python train.py --num_hidden_layers=8 --hidden_size=512 --num_attention_heads=8 --num_key_value_heads=8 --head_dim=64 --intermediate_size=2048 --vocab_size=8192 --hidden_act="relu" --norm="layernorm" --norm_place="pre" --norm_eps=1e-06 --positions="learned" --qk_norm=true --attn_scale=0.17 --bias="all" --tie_word_embeddings=true --parallel_block=false --extras=["capped logits"] --init="normal" --init_std_qkv=0.0265 --init_std_o=0.00661 --init_std_up=0.0265 --init_std_down=0.00661 --init_out_by_depth=true --optimizer="muon_variant" --learning_rate=0.00202 --lr_mult_o=4.0 --lr_mult_down=1.5 --beta1=0.9 --lr_head=0.00705 --warmup_steps=0 --schedule="wsd" --decay_fraction=0.667 --decay_shape="linear" --final_lr_fraction=0.0 --batch_tokens=65536 --max_seq_len=512 --doc_mask=false --train_tokens=566200000 --max_steps=8640 --dataset="wikipedia_en"
MLP neurons of a small language model. Each row is named by its layer, matrix (up: input weights) and neuron, and shows model dimensions 186-313. Each number is 200 + 40 x the weight over its row's rms, rounded and kept within 0 to 999.
A block is one neuron, or neurons of one layer that tend to fire together. After each block is what it responds to, as a language model described it from the Wikipedia text at the highest values.

L3.up1297,61,248,261,178,278,148,126,128,194,188,230,205,189,161,214,269,216,266,233,234,204,193,171,203,259,175,220,287,249,193,195,181,175,245,260,184,150,193,223,166,223,227,254,188,216,199,169,203,150,184,263,241,229,227,148,166,179,223,217,179,187,162,220,94,199,276,189,177,257,205,138,159,179,249,235,172,259,216,161,194,190,254,216,222,139,185,220,257,221,235,181,202,179,145,294,143,209,247,187,254,199,178,219,286,228,192,156,230,168,168,171,224,196,228,179,217,196,259,154,170,166,185,146,234,217,191,177,224
L3.up1538,184,233,214,238,257,208,195,183,226,176,242,217,175,118,206,230,200,194,247,222,185,180,196,162,189,162,222,208,235,206,179,235,231,271,247,172,230,172,192,224,227,165,210,182,317,185,235,231,215,185,213,327,130,220,257,150,186,184,195,231,191,177,222,131,241,209,245,229,297,145,188,209,231,211,273,184,133,218,204,191,205,208,148,251,186,226,165,160,203,147,181,197,224,152,223,165,180,250,118,241,144,188,263,157,243,173,196,263,183,168,183,188,242,233,231,228,247,184,240,161,222,206,122,249,151,153,224,182
L3.up1685,184,248,193,179,269,212,164,196,230,189,187,244,171,129,207,148,251,133,224,268,217,203,163,250,260,228,251,166,210,210,172,208,223,221,300,190,204,198,199,207,162,216,241,210,272,189,150,191,225,196,260,216,178,157,131,197,161,158,235,183,169,177,197,155,200,205,165,205,123,144,195,240,202,173,221,214,179,147,163,215,153,228,167,240,116,200,148,55,220,155,172,230,189,187,227,157,214,277,276,250,196,228,222,223,208,225,206,236,139,163,216,245,191,158,220,177,205,202,158,180,242,239,195,226,186,182,236,139
L3.up1706,198,249,197,229,150,192,269,172,208,136,182,186,179,136,251,230,205,208,147,233,159,167,223,237,196,223,194,175,217,221,217,244,193,224,222,198,182,263,246,201,240,245,190,202,215,216,132,133,184,176,184,217,231,160,227,134,189,228,183,247,237,129,207,170,204,222,202,187,242,215,117,194,235,218,173,152,233,177,204,219,168,201,211,238,256,209,232,225,222,190,225,167,176,215,198,239,230,204,247,274,200,239,170,96,208,218,244,241,234,193,174,197,203,234,162,196,229,242,239,272,167,264,207,136,237,184,162,142
Description: Abbreviation periods and word-internal pieces. Mostly periods after short capitals or initials, as in U.S., P. J. Daniels, D. p., No., Jr.; also middle pieces of names/words (Ugo, Ezequiel, Mathematics).

L4.up25,180,188,185,167,176,232,191,212,185,180,210,87,237,140,210,226,218,204,142,234,272,177,259,191,227,129,212,212,166,242,215,232,288,202,183,228,217,111,200,238,255,245,234,252,175,204,265,272,193,191,189,145,181,214,121,202,213,111,193,223,254,196,195,124,207,203,142,181,162,279,237,207,238,164,182,294,186,223,178,240,148,96,119,211,225,197,234,226,173,129,157,223,145,228,281,267,190,250,184,140,181,217,279,119,278,203,161,280,251,247,161,223,224,228,214,178,215,202,191,200,205,180,207,205,224,203,154,217
L4.up50,135,265,186,147,163,249,220,162,272,149,178,193,176,231,140,191,172,129,170,196,170,255,181,293,237,205,191,199,273,193,194,164,242,214,282,211,249,161,187,176,191,130,268,194,216,298,183,162,183,214,241,215,254,156,169,136,210,215,181,151,311,155,196,144,198,241,144,208,140,203,181,195,206,172,182,182,148,195,103,211,176,209,195,153,225,279,204,154,219,179,187,221,164,229,209,239,181,233,243,232,237,268,165,222,213,187,211,133,247,176,119,171,238,203,195,128,106,165,240,214,228,135,227,152,126,184,215,233
L4.up359,216,176,199,216,178,203,205,199,197,135,225,122,214,223,197,246,195,194,249,204,234,201,212,161,157,168,210,119,222,243,197,176,222,176,225,190,259,217,257,162,164,262,237,135,143,247,158,241,202,165,171,220,164,211,241,146,223,197,200,240,190,143,256,208,186,173,221,250,193,185,111,257,101,211,259,149,199,220,150,185,196,221,211,150,226,271,166,192,227,131,198,192,204,267,172,210,232,236,157,180,154,168,205,332,212,180,241,223,289,214,130,101,174,153,212,116,189,243,102,182,172,221,114,189,197,159,216,200
L4.up368,228,149,261,176,163,240,221,143,228,235,234,158,245,189,210,168,237,148,233,226,230,330,211,190,195,198,300,208,259,192,239,155,286,174,185,213,304,159,211,162,240,153,190,203,220,206,153,183,252,195,226,211,227,191,160,189,218,198,193,165,220,219,215,155,184,242,187,269,236,258,208,220,193,208,234,192,212,139,152,195,198,173,206,189,171,234,143,245,187,133,231,241,139,222,293,186,151,254,222,205,172,163,205,180,246,218,237,174,191,128,100,204,166,212,272,251,191,246,215,178,233,216,198,262,164,236,264,109
L4.up375,201,217,215,245,213,250,190,182,194,247,199,161,259,193,225,133,174,252,246,210,145,275,225,185,250,245,283,227,131,187,157,160,234,141,161,200,206,191,193,147,191,175,154,213,240,259,229,185,156,217,252,234,166,190,172,162,179,156,148,159,207,227,245,121,279,154,205,177,227,178,222,180,141,178,236,182,162,175,149,278,163,230,116,180,155,176,217,185,220,238,176,239,153,178,192,178,231,152,141,209,240,220,251,286,199,220,238,195,259,246,238,295,253,183,172,139,102,210,140,177,254,167,322,207,134,157,231,107
L4.up487,248,245,218,197,217,212,258,180,205,167,150,265,126,193,169,208,180,193,210,257,241,160,193,184,146,258,251,158,201,173,234,197,190,164,200,198,192,214,208,173,275,177,199,225,190,230,210,173,233,178,135,171,195,149,182,254,262,212,100,210,164,239,224,214,207,214,182,218,193,105,172,164,208,52,206,213,205,207,238,232,201,200,191,180,192,129,272,263,261,138,186,199,139,211,221,258,230,235,178,162,239,308,221,249,174,122,155,195,217,231,243,189,214,204,233,233,251,221,154,203,235,189,197,250,219,225,171,157
L4.up526,253,219,234,208,241,212,236,222,143,219,176,209,252,227,261,180,147,217,280,172,173,188,211,181,270,205,201,203,255,215,185,155,218,175,173,111,179,159,250,209,226,206,201,205,278,218,194,219,214,250,272,231,206,178,244,140,251,260,193,183,198,191,209,214,120,190,186,224,134,185,155,228,213,149,201,183,197,203,190,262,193,199,193,220,277,176,261,206,229,185,245,242,160,202,206,205,185,134,155,174,162,168,222,197,191,226,191,231,206,223,193,222,190,203,240,244,216,201,153,193,203,158,127,187,195,137,247,239
L4.up551,217,183,207,183,224,166,203,199,215,148,256,122,192,210,248,214,172,210,206,189,231,199,172,217,191,224,258,254,211,231,155,160,215,133,264,255,109,151,180,242,186,325,68,202,158,181,190,176,252,149,168,235,136,244,353,199,206,199,181,167,228,141,230,152,246,210,144,150,192,158,175,243,185,165,236,167,330,175,200,244,196,195,222,237,159,236,203,204,202,206,282,167,227,315,209,150,117,234,221,227,205,262,196,182,174,192,221,223,167,169,152,199,150,203,177,236,165,193,242,247,159,243,152,202,162,178,228,276
L4.up579,211,206,178,263,188,198,203,164,225,233,174,184,230,215,158,165,186,134,222,240,306,330,165,140,176,259,218,206,226,175,121,157,245,179,166,190,238,200,170,210,204,181,159,271,188,234,184,286,247,174,234,157,241,117,148,169,234,216,230,188,278,240,211,194,161,217,248,171,239,242,160,175,167,239,184,204,192,234,213,192,154,166,180,205,199,211,180,196,200,194,199,193,214,254,202,166,109,239,282,209,111,208,194,192,207,228,310,176,205,199,194,189,208,136,218,214,180,254,186,232,157,233,195,207,204,187,247,217
L4.up1187,218,201,140,189,245,219,185,191,124,136,193,156,171,196,218,188,201,250,191,172,206,324,173,195,134,159,205,214,248,239,190,216,236,108,192,142,207,240,248,264,264,240,254,248,190,199,173,215,213,237,207,125,204,194,229,193,222,193,227,229,125,255,238,236,229,203,176,137,232,178,170,192,210,222,203,203,187,167,235,148,201,187,192,245,181,256,178,234,277,270,210,221,190,243,203,169,220,123,204,161,238,185,140,248,253,196,226,192,174,195,211,225,303,190,224,193,109,161,145,255,143,192,155,247,170,186,207,208
L4.up1418,193,246,215,145,238,198,253,195,167,146,191,155,144,245,214,261,198,99,178,230,233,213,138,207,283,188,183,121,208,208,136,194,176,187,113,196,188,179,222,219,169,158,223,158,167,296,160,172,188,206,180,194,170,224,200,158,211,214,198,274,233,232,215,102,246,173,134,193,189,199,194,226,242,68,212,200,225,178,187,260,185,208,174,219,189,218,224,254,247,157,96,173,98,239,207,201,95,173,212,241,206,217,164,213,155,202,225,255,141,241,180,259,198,236,206,186,159,205,227,232,135,189,219,178,232,204,211,201
L4.up1429,229,212,311,184,220,274,247,192,153,184,232,217,245,180,181,205,141,145,221,108,164,181,269,209,190,225,191,248,98,250,231,206,240,142,162,251,240,267,261,98,155,159,252,238,210,174,224,114,224,197,164,213,210,207,237,170,206,196,179,208,225,189,238,219,211,149,229,186,164,285,245,219,238,170,176,146,191,224,138,206,164,198,220,130,135,272,150,251,254,190,273,252,159,170,147,167,176,219,249,268,139,170,207,148,236,237,278,175,164,222,233,136,178,262,170,164,194,152,277,177,284,217,239,184,133,159,160,184
L4.up1629,208,132,200,215,110,270,176,181,173,134,189,228,168,193,172,156,151,215,248,157,140,147,124,202,266,231,168,146,155,194,188,202,197,171,200,243,186,173,195,181,227,197,167,183,180,245,214,178,225,257,224,168,170,143,231,115,206,194,158,263,178,165,213,165,204,249,195,198,163,170,229,274,161,225,271,189,176,225,142,226,216,230,220,257,240,166,288,228,228,166,227,181,171,260,189,227,175,237,192,173,190,265,226,186,215,122,190,207,291,190,158,210,246,177,228,195,93,191,187,166,229,191,147,213,166,160,173,89
L4.up1854,182,169,291,170,207,253,178,168,194,148,222,246,116,129,177,243,226,211,250,188,145,159,227,253,233,200,207,187,225,244,186,181,271,167,124,193,125,164,307,169,201,180,186,192,223,231,249,205,241,174,192,239,216,268,207,252,236,217,169,185,138,211,187,192,261,265,186,154,179,108,212,136,209,219,284,132,198,212,223,143,237,272,211,240,216,173,243,181,180,207,155,178,179,182,239,210,165,265,106,156,184,183,146,221,195,145,221,184,197,268,90,162,236,206,173,231,241,294,262,194,154,251,226,189,200,172,185,242
L4.up1872,222,272,248,166,171,191,197,212,174,214,189,287,148,256,197,220,208,160,198,205,254,194,220,216,246,207,174,121,209,154,182,211,185,203,170,243,181,208,195,127,200,223,206,235,212,240,261,217,232,93,218,243,153,181,171,140,187,249,222,197,230,153,173,227,145,235,201,158,262,228,193,167,167,180,262,224,248,192,131,215,237,180,209,193,189,146,213,229,174,270,215,182,211,134,247,152,120,250,228,217,218,200,253,193,147,185,139,161,258,220,220,205,257,138,231,171,131,177,157,205,197,225,173,168,199,203,200,180
L4.up1945,226,169,181,162,181,222,177,151,121,199,137,196,205,213,204,224,239,269,141,221,179,193,188,283,189,220,175,229,212,218,209,143,179,205,157,158,227,203,171,334,199,156,200,180,141,161,143,191,194,180,246,176,209,167,189,161,184,139,236,260,184,185,193,209,243,257,194,161,141,182,316,201,198,190,278,177,184,267,182,210,269,176,207,255,207,189,191,187,220,178,253,177,219,138,214,263,223,173,242,185,163,189,214,212,273,149,157,273,187,168,155,137,170,214,244,219,213,210,205,154,146,184,228,176,230,184,273,211
Description: Season-span years, heading markers. Fires on the second year of sports season spans like 2016–17 and 1995–96, and on the first = opening a section heading after a blank line.

L2.up1995,215,176,269,211,164,247,254,190,231,230,275,148,243,251,194,258,194,206,208,127,131,238,155,206,184,190,280,203,248,211,286,240,229,206,171,214,175,146,249,179,190,202,219,236,258,195,165,193,236,209,207,156,228,227,156,190,173,214,206,197,209,238,133,223,168,240,221,184,168,257,142,158,181,111,201,256,231,146,225,213,169,256,183,175,194,309,192,252,140,204,174,249,101,152,146,202,170,215,196,153,232,254,212,206,162,198,263,212,157,195,192,176,184,252,226,282,111,216,223,244,212,209,163,222,206,224,141,252
Description: Section heading start. The first = sign opening a wiki-markup section heading after a blank line, as in ==History==, ===2024===, ==See also==.

L3.up562,236,317,228,229,244,273,274,158,162,177,195,151,200,261,214,153,196,184,230,228,153,170,209,154,183,226,109,162,131,116,214,239,217,212,172,277,233,209,244,200,141,209,251,189,246,213,155,215,205,177,230,170,130,214,179,156,194,238,170,228,217,201,222,191,185,216,236,189,249,166,165,145,200,284,204,150,203,228,169,207,164,192,115,258,182,132,115,242,149,153,196,224,94,167,208,201,151,258,235,214,220,176,159,224,219,115,232,194,211,242,237,192,136,218,201,262,168,227,141,185,216,212,204,68,172,182,271,172
L3.up1269,194,187,226,208,181,221,256,223,158,242,239,215,172,297,201,229,131,202,190,194,267,245,95,220,243,249,269,199,212,183,218,243,227,211,267,234,226,121,160,143,222,152,202,194,211,203,173,160,212,171,238,189,229,178,214,168,179,115,218,207,234,235,132,237,159,208,220,215,232,263,159,111,172,199,159,199,230,212,222,253,206,186,140,250,168,232,102,214,201,203,240,250,103,125,174,179,156,145,253,151,223,169,209,157,242,220,194,194,153,251,166,222,219,198,145,271,160,241,216,184,155,163,177,178,217,167,233,249
L3.up1380,251,202,256,202,195,228,204,178,167,172,237,253,230,230,202,175,97,244,246,216,229,294,201,202,225,178,202,220,174,190,279,197,216,186,197,143,147,123,197,180,239,144,197,179,202,258,152,224,197,144,209,175,178,152,148,177,202,211,168,231,203,225,132,178,173,182,208,215,160,235,166,192,153,213,151,236,252,217,218,208,187,275,237,135,194,226,245,213,174,158,197,211,126,99,190,164,180,180,195,244,246,148,209,194,275,257,111,171,168,211,150,227,205,139,190,219,233,214,221,251,214,250,188,149,142,214,230,153
L3.up1732,177,200,229,224,134,210,194,200,205,180,202,269,182,220,167,199,216,164,163,295,293,189,64,219,248,223,213,207,213,147,224,231,214,216,208,184,198,175,207,155,171,125,173,189,225,290,243,221,284,207,159,154,256,177,159,170,186,205,196,220,165,195,190,183,241,209,199,166,207,156,156,232,223,185,220,233,240,259,172,270,207,198,215,237,175,265,250,175,246,145,192,179,231,219,235,163,148,223,268,247,268,202,180,144,230,201,208,245,113,257,260,186,180,201,265,238,207,232,227,246,201,177,222,199,158,213,172,187
Description: Section heading start. The first = of a Wikipedia section heading marker right after a blank line, as in ==History==, == Plot ==, ===Kentucky===.

L2.up1451,137,193,181,167,221,231,189,260,205,162,283,183,220,213,190,207,188,227,211,184,260,201,235,261,156,208,249,236,242,191,197,227,204,276,168,279,184,147,249,184,117,175,252,139,259,184,212,179,224,193,200,289,158,186,181,155,159,183,270,153,245,234,162,259,212,155,238,153,300,159,149,249,140,126,209,160,213,229,124,218,177,223,177,216,236,144,200,152,196,171,137,266,153,167,138,187,233,141,134,277,209,204,221,176,229,196,231,231,176,181,207,271,181,234,174,180,184,170,183,227,141,255,179,213,229,144,194,208
Description: Word-initial fragments after punctuation. Short word-start pieces such as or, re, st, Ro, So, placed after a hyphen, parenthesis, table pipe or an initial letter, mostly in names and tables: Kh-or Hassan, inter-re-bel, (or variation, 14-st-ory.

L4.up33,187,271,240,165,200,327,259,152,237,188,247,175,183,225,191,192,264,199,199,220,259,205,199,142,187,150,232,207,220,203,257,243,143,184,197,161,239,192,153,310,257,171,200,240,260,226,146,197,215,271,211,206,221,142,149,195,173,195,203,169,180,242,224,231,190,187,230,178,230,227,200,172,161,257,243,136,229,131,187,231,162,163,183,158,197,245,175,208,197,267,164,213,177,207,229,175,200,185,249,153,197,173,135,157,212,212,195,235,213,192,170,226,254,230,212,187,196,180,167,260,168,164,224,219,238,237,142,256
L4.up118,157,183,192,207,188,219,236,147,235,236,233,171,268,165,202,257,146,166,202,187,127,224,167,184,246,184,250,257,167,241,197,324,218,304,172,165,245,220,186,142,221,197,99,152,237,269,236,127,152,216,146,250,178,192,186,202,94,196,167,236,196,170,271,164,152,178,276,232,195,187,204,159,199,236,201,233,177,218,165,260,212,257,203,189,234,209,203,152,281,156,274,211,238,212,258,161,153,145,182,274,179,165,215,232,289,184,183,228,140,203,197,222,241,186,172,152,188,210,238,251,208,212,281,229,162,219,248,207
L4.up189,204,220,214,234,202,262,205,219,190,222,151,164,171,187,217,246,221,164,180,226,174,162,220,165,212,181,174,190,264,166,248,123,212,168,230,179,224,208,184,195,246,274,261,202,173,228,202,155,160,164,181,234,164,275,204,210,163,188,209,262,219,160,203,169,161,111,185,201,163,262,172,205,209,178,257,147,206,172,197,209,242,229,214,274,213,299,221,178,223,182,197,223,195,141,243,194,219,226,126,228,109,194,222,245,294,234,162,243,167,203,259,164,272,154,190,168,230,154,262,236,189,220,245,199,195,153,214,152
L4.up196,167,151,237,214,101,79,207,206,159,107,210,278,238,186,206,234,208,206,167,250,207,156,213,156,178,159,235,182,144,250,224,153,216,123,196,248,167,186,196,143,246,170,178,203,184,157,186,236,164,163,233,173,225,151,173,191,179,209,190,174,214,184,209,155,152,242,142,206,233,198,203,166,185,210,174,161,205,225,260,169,208,214,243,178,231,154,235,248,183,169,213,185,248,203,281,284,230,176,208,189,183,225,261,161,147,181,186,232,196,150,168,232,245,203,225,221,166,216,240,253,158,195,140,163,251,199,217,190
L4.up215,181,193,209,160,186,199,292,266,205,196,171,153,200,172,203,230,220,140,165,241,149,207,198,232,259,254,194,216,203,276,187,197,256,205,205,150,268,203,134,191,213,192,216,176,197,207,142,249,217,122,242,194,145,240,201,137,225,179,243,299,176,252,185,220,178,208,229,181,238,186,219,192,223,199,190,162,163,229,217,172,219,149,217,229,197,173,118,158,250,255,152,244,205,137,321,248,184,215,251,222,255,274,189,196,199,96,262,206,174,241,166,223,171,158,209,206,177,239,147,270,197,220,235,211,186,297,165,166
L4.up329,194,176,205,191,171,172,193,203,223,248,309,158,172,207,252,191,225,143,240,138,205,197,227,212,165,218,194,200,195,205,210,219,199,210,198,251,287,240,285,197,171,199,247,117,249,242,262,152,206,191,195,184,197,244,178,216,239,156,238,150,176,188,184,228,271,185,218,126,240,210,208,218,106,184,251,261,168,208,108,237,229,238,140,261,218,215,241,204,184,225,221,115,222,298,205,191,181,217,244,159,204,252,222,215,255,165,219,252,252,174,200,235,216,211,195,222,210,209,210,217,156,221,167,181,191,159,200,200
L4.up835,245,190,131,278,298,216,190,175,205,223,207,255,281,199,236,223,239,220,152,221,223,179,261,203,173,237,154,182,235,155,218,280,264,220,150,203,198,155,176,252,172,162,248,231,220,169,197,228,188,223,204,237,162,112,204,161,145,186,237,242,168,203,175,225,257,155,195,140,166,195,226,158,120,217,224,146,184,190,239,236,83,207,252,239,197,193,191,254,122,168,236,260,244,256,247,160,161,234,199,190,212,187,210,202,199,164,145,202,223,214,239,244,184,206,193,160,182,242,157,169,153,216,177,223,256,169,189,248
L4.up1041,235,109,213,230,171,184,183,200,221,205,246,197,193,189,215,204,226,167,205,190,216,197,217,180,211,177,166,218,161,227,197,155,197,221,191,242,181,111,132,170,136,215,180,181,115,168,247,139,242,233,220,185,258,228,192,89,195,196,131,178,183,147,203,140,233,124,235,216,256,157,228,227,168,227,233,147,241,234,190,194,293,126,165,187,149,224,204,170,212,225,212,171,167,189,180,157,158,163,180,225,271,185,201,208,239,167,167,263,222,255,143,170,223,239,189,166,211,207,204,262,188,253,159,283,278,204,163,244
L4.up1125,185,187,195,251,211,195,151,158,210,179,164,134,160,179,185,247,157,82,186,242,163,181,190,177,245,211,175,188,162,238,193,224,198,222,177,173,182,214,251,174,269,209,195,126,181,109,243,172,171,208,205,180,217,196,259,152,189,269,236,291,265,171,203,241,191,114,166,233,113,211,154,182,255,254,269,142,234,168,129,186,149,269,236,233,179,197,208,267,218,175,178,147,190,235,194,132,213,194,216,191,202,208,255,226,255,205,202,244,238,176,87,254,162,129,195,209,130,246,168,243,206,304,204,174,192,205,200,219
L4.up1221,230,201,198,200,113,232,187,188,187,185,280,231,235,150,231,215,223,194,242,248,230,195,247,163,233,153,154,145,188,137,295,294,244,204,307,205,227,220,175,211,211,197,193,174,121,183,198,202,167,238,257,230,206,118,193,139,160,189,224,202,163,209,221,175,232,161,126,181,208,266,172,219,164,159,274,169,173,144,225,217,249,120,220,234,163,193,238,204,159,207,159,243,247,256,207,166,182,183,250,224,201,180,208,196,186,123,176,242,158,198,214,255,212,195,183,216,150,221,243,284,252,223,127,170,216,236,174,180
L4.up1431,222,180,182,245,269,243,186,131,263,213,233,242,207,121,226,138,153,209,160,196,231,228,142,124,193,243,254,248,225,190,223,207,172,180,169,208,226,251,233,261,221,110,209,160,189,206,214,109,188,240,200,232,192,144,213,120,97,208,244,205,223,272,254,267,202,229,204,206,219,242,165,188,189,178,228,249,246,157,198,173,222,199,175,200,203,211,151,217,237,198,192,102,187,203,187,128,214,227,210,191,256,235,178,260,192,188,223,287,230,182,218,177,239,182,242,160,213,318,311,209,217,227,223,231,216,169,182,234
L4.up1592,190,172,172,201,184,185,219,215,220,179,175,212,205,267,165,286,167,171,222,229,199,169,222,242,139,139,196,194,146,175,226,155,156,92,183,191,117,190,187,136,171,149,226,202,230,173,222,121,249,284,193,205,180,214,123,204,121,167,175,223,207,178,168,150,159,193,178,222,158,236,153,190,160,178,193,145,216,272,194,242,187,261,256,216,165,213,218,293,207,202,242,171,230,215,253,199,195,244,161,211,201,110,193,222,126,152,168,190,208,169,199,290,207,208,198,207,146,150,285,241,234,108,179,218,127,208,178,160
L4.up1656,170,213,227,247,212,193,277,227,277,244,225,144,195,218,261,235,201,209,228,141,166,264,235,249,234,227,241,139,192,242,191,200,249,268,170,183,269,161,161,191,180,218,206,240,237,253,235,230,176,270,178,214,150,240,195,214,153,207,157,228,204,161,243,160,229,198,208,191,251,139,233,189,206,195,160,210,190,164,240,190,224,144,197,256,245,229,236,135,225,189,173,263,181,283,186,103,223,171,171,187,279,200,251,296,254,198,185,162,231,213,159,135,187,222,174,153,197,273,233,222,276,228,182,238,128,193,188,107
L4.up1732,188,194,205,179,101,198,236,163,208,212,167,139,265,151,176,213,184,136,156,274,165,183,172,159,256,193,214,219,236,263,169,220,168,250,167,195,152,119,182,212,233,254,127,195,219,218,152,192,129,254,220,239,207,186,203,142,264,193,249,156,227,222,157,179,123,198,226,192,279,155,160,219,146,191,263,173,235,133,202,167,236,184,222,213,183,202,224,216,88,239,183,223,212,275,201,202,143,277,107,199,256,283,247,225,276,124,215,205,182,219,116,236,187,215,183,199,183,223,131,171,174,121,191,152,213,248,174,145
L4.up1814,213,195,166,202,181,248,138,145,216,234,139,122,226,135,258,140,211,175,273,192,177,251,251,172,201,208,197,192,183,212,208,189,174,221,188,295,227,245,180,142,216,223,193,253,242,199,206,203,197,233,257,259,171,190,146,195,208,203,207,219,153,99,177,256,304,212,144,242,240,216,192,173,216,229,212,197,261,130,210,196,211,172,179,237,179,215,220,218,166,173,236,237,225,216,208,170,249,180,189,177,236,153,206,193,176,165,145,210,206,222,156,182,157,225,161,193,170,219,253,244,272,197,148,287,238,215,113,220
L4.up1963,125,158,247,188,291,213,234,194,220,209,238,161,224,136,208,192,260,186,114,253,183,174,168,180,203,161,174,277,154,184,312,187,167,216,205,218,240,275,218,159,146,193,248,203,143,210,259,118,184,229,179,208,182,224,156,139,119,220,206,260,129,206,178,188,250,167,138,193,207,175,188,137,188,165,234,159,176,147,211,189,235,129,159,277,229,248,231,200,210,148,252,248,238,225,226,127,153,214,124,222,252,145,239,186,251,247,156,220,188,202,185,214,166,150,123,219,219,144,217,202,236,196,225,173,189,164,210,111
Description: Early fragment after capital. Short lowercase word-piece fragments right after a word's opening capital letter, in names, titles and abbreviations, e.g. N-r, L-t, C-ur(rent), V-r(banac).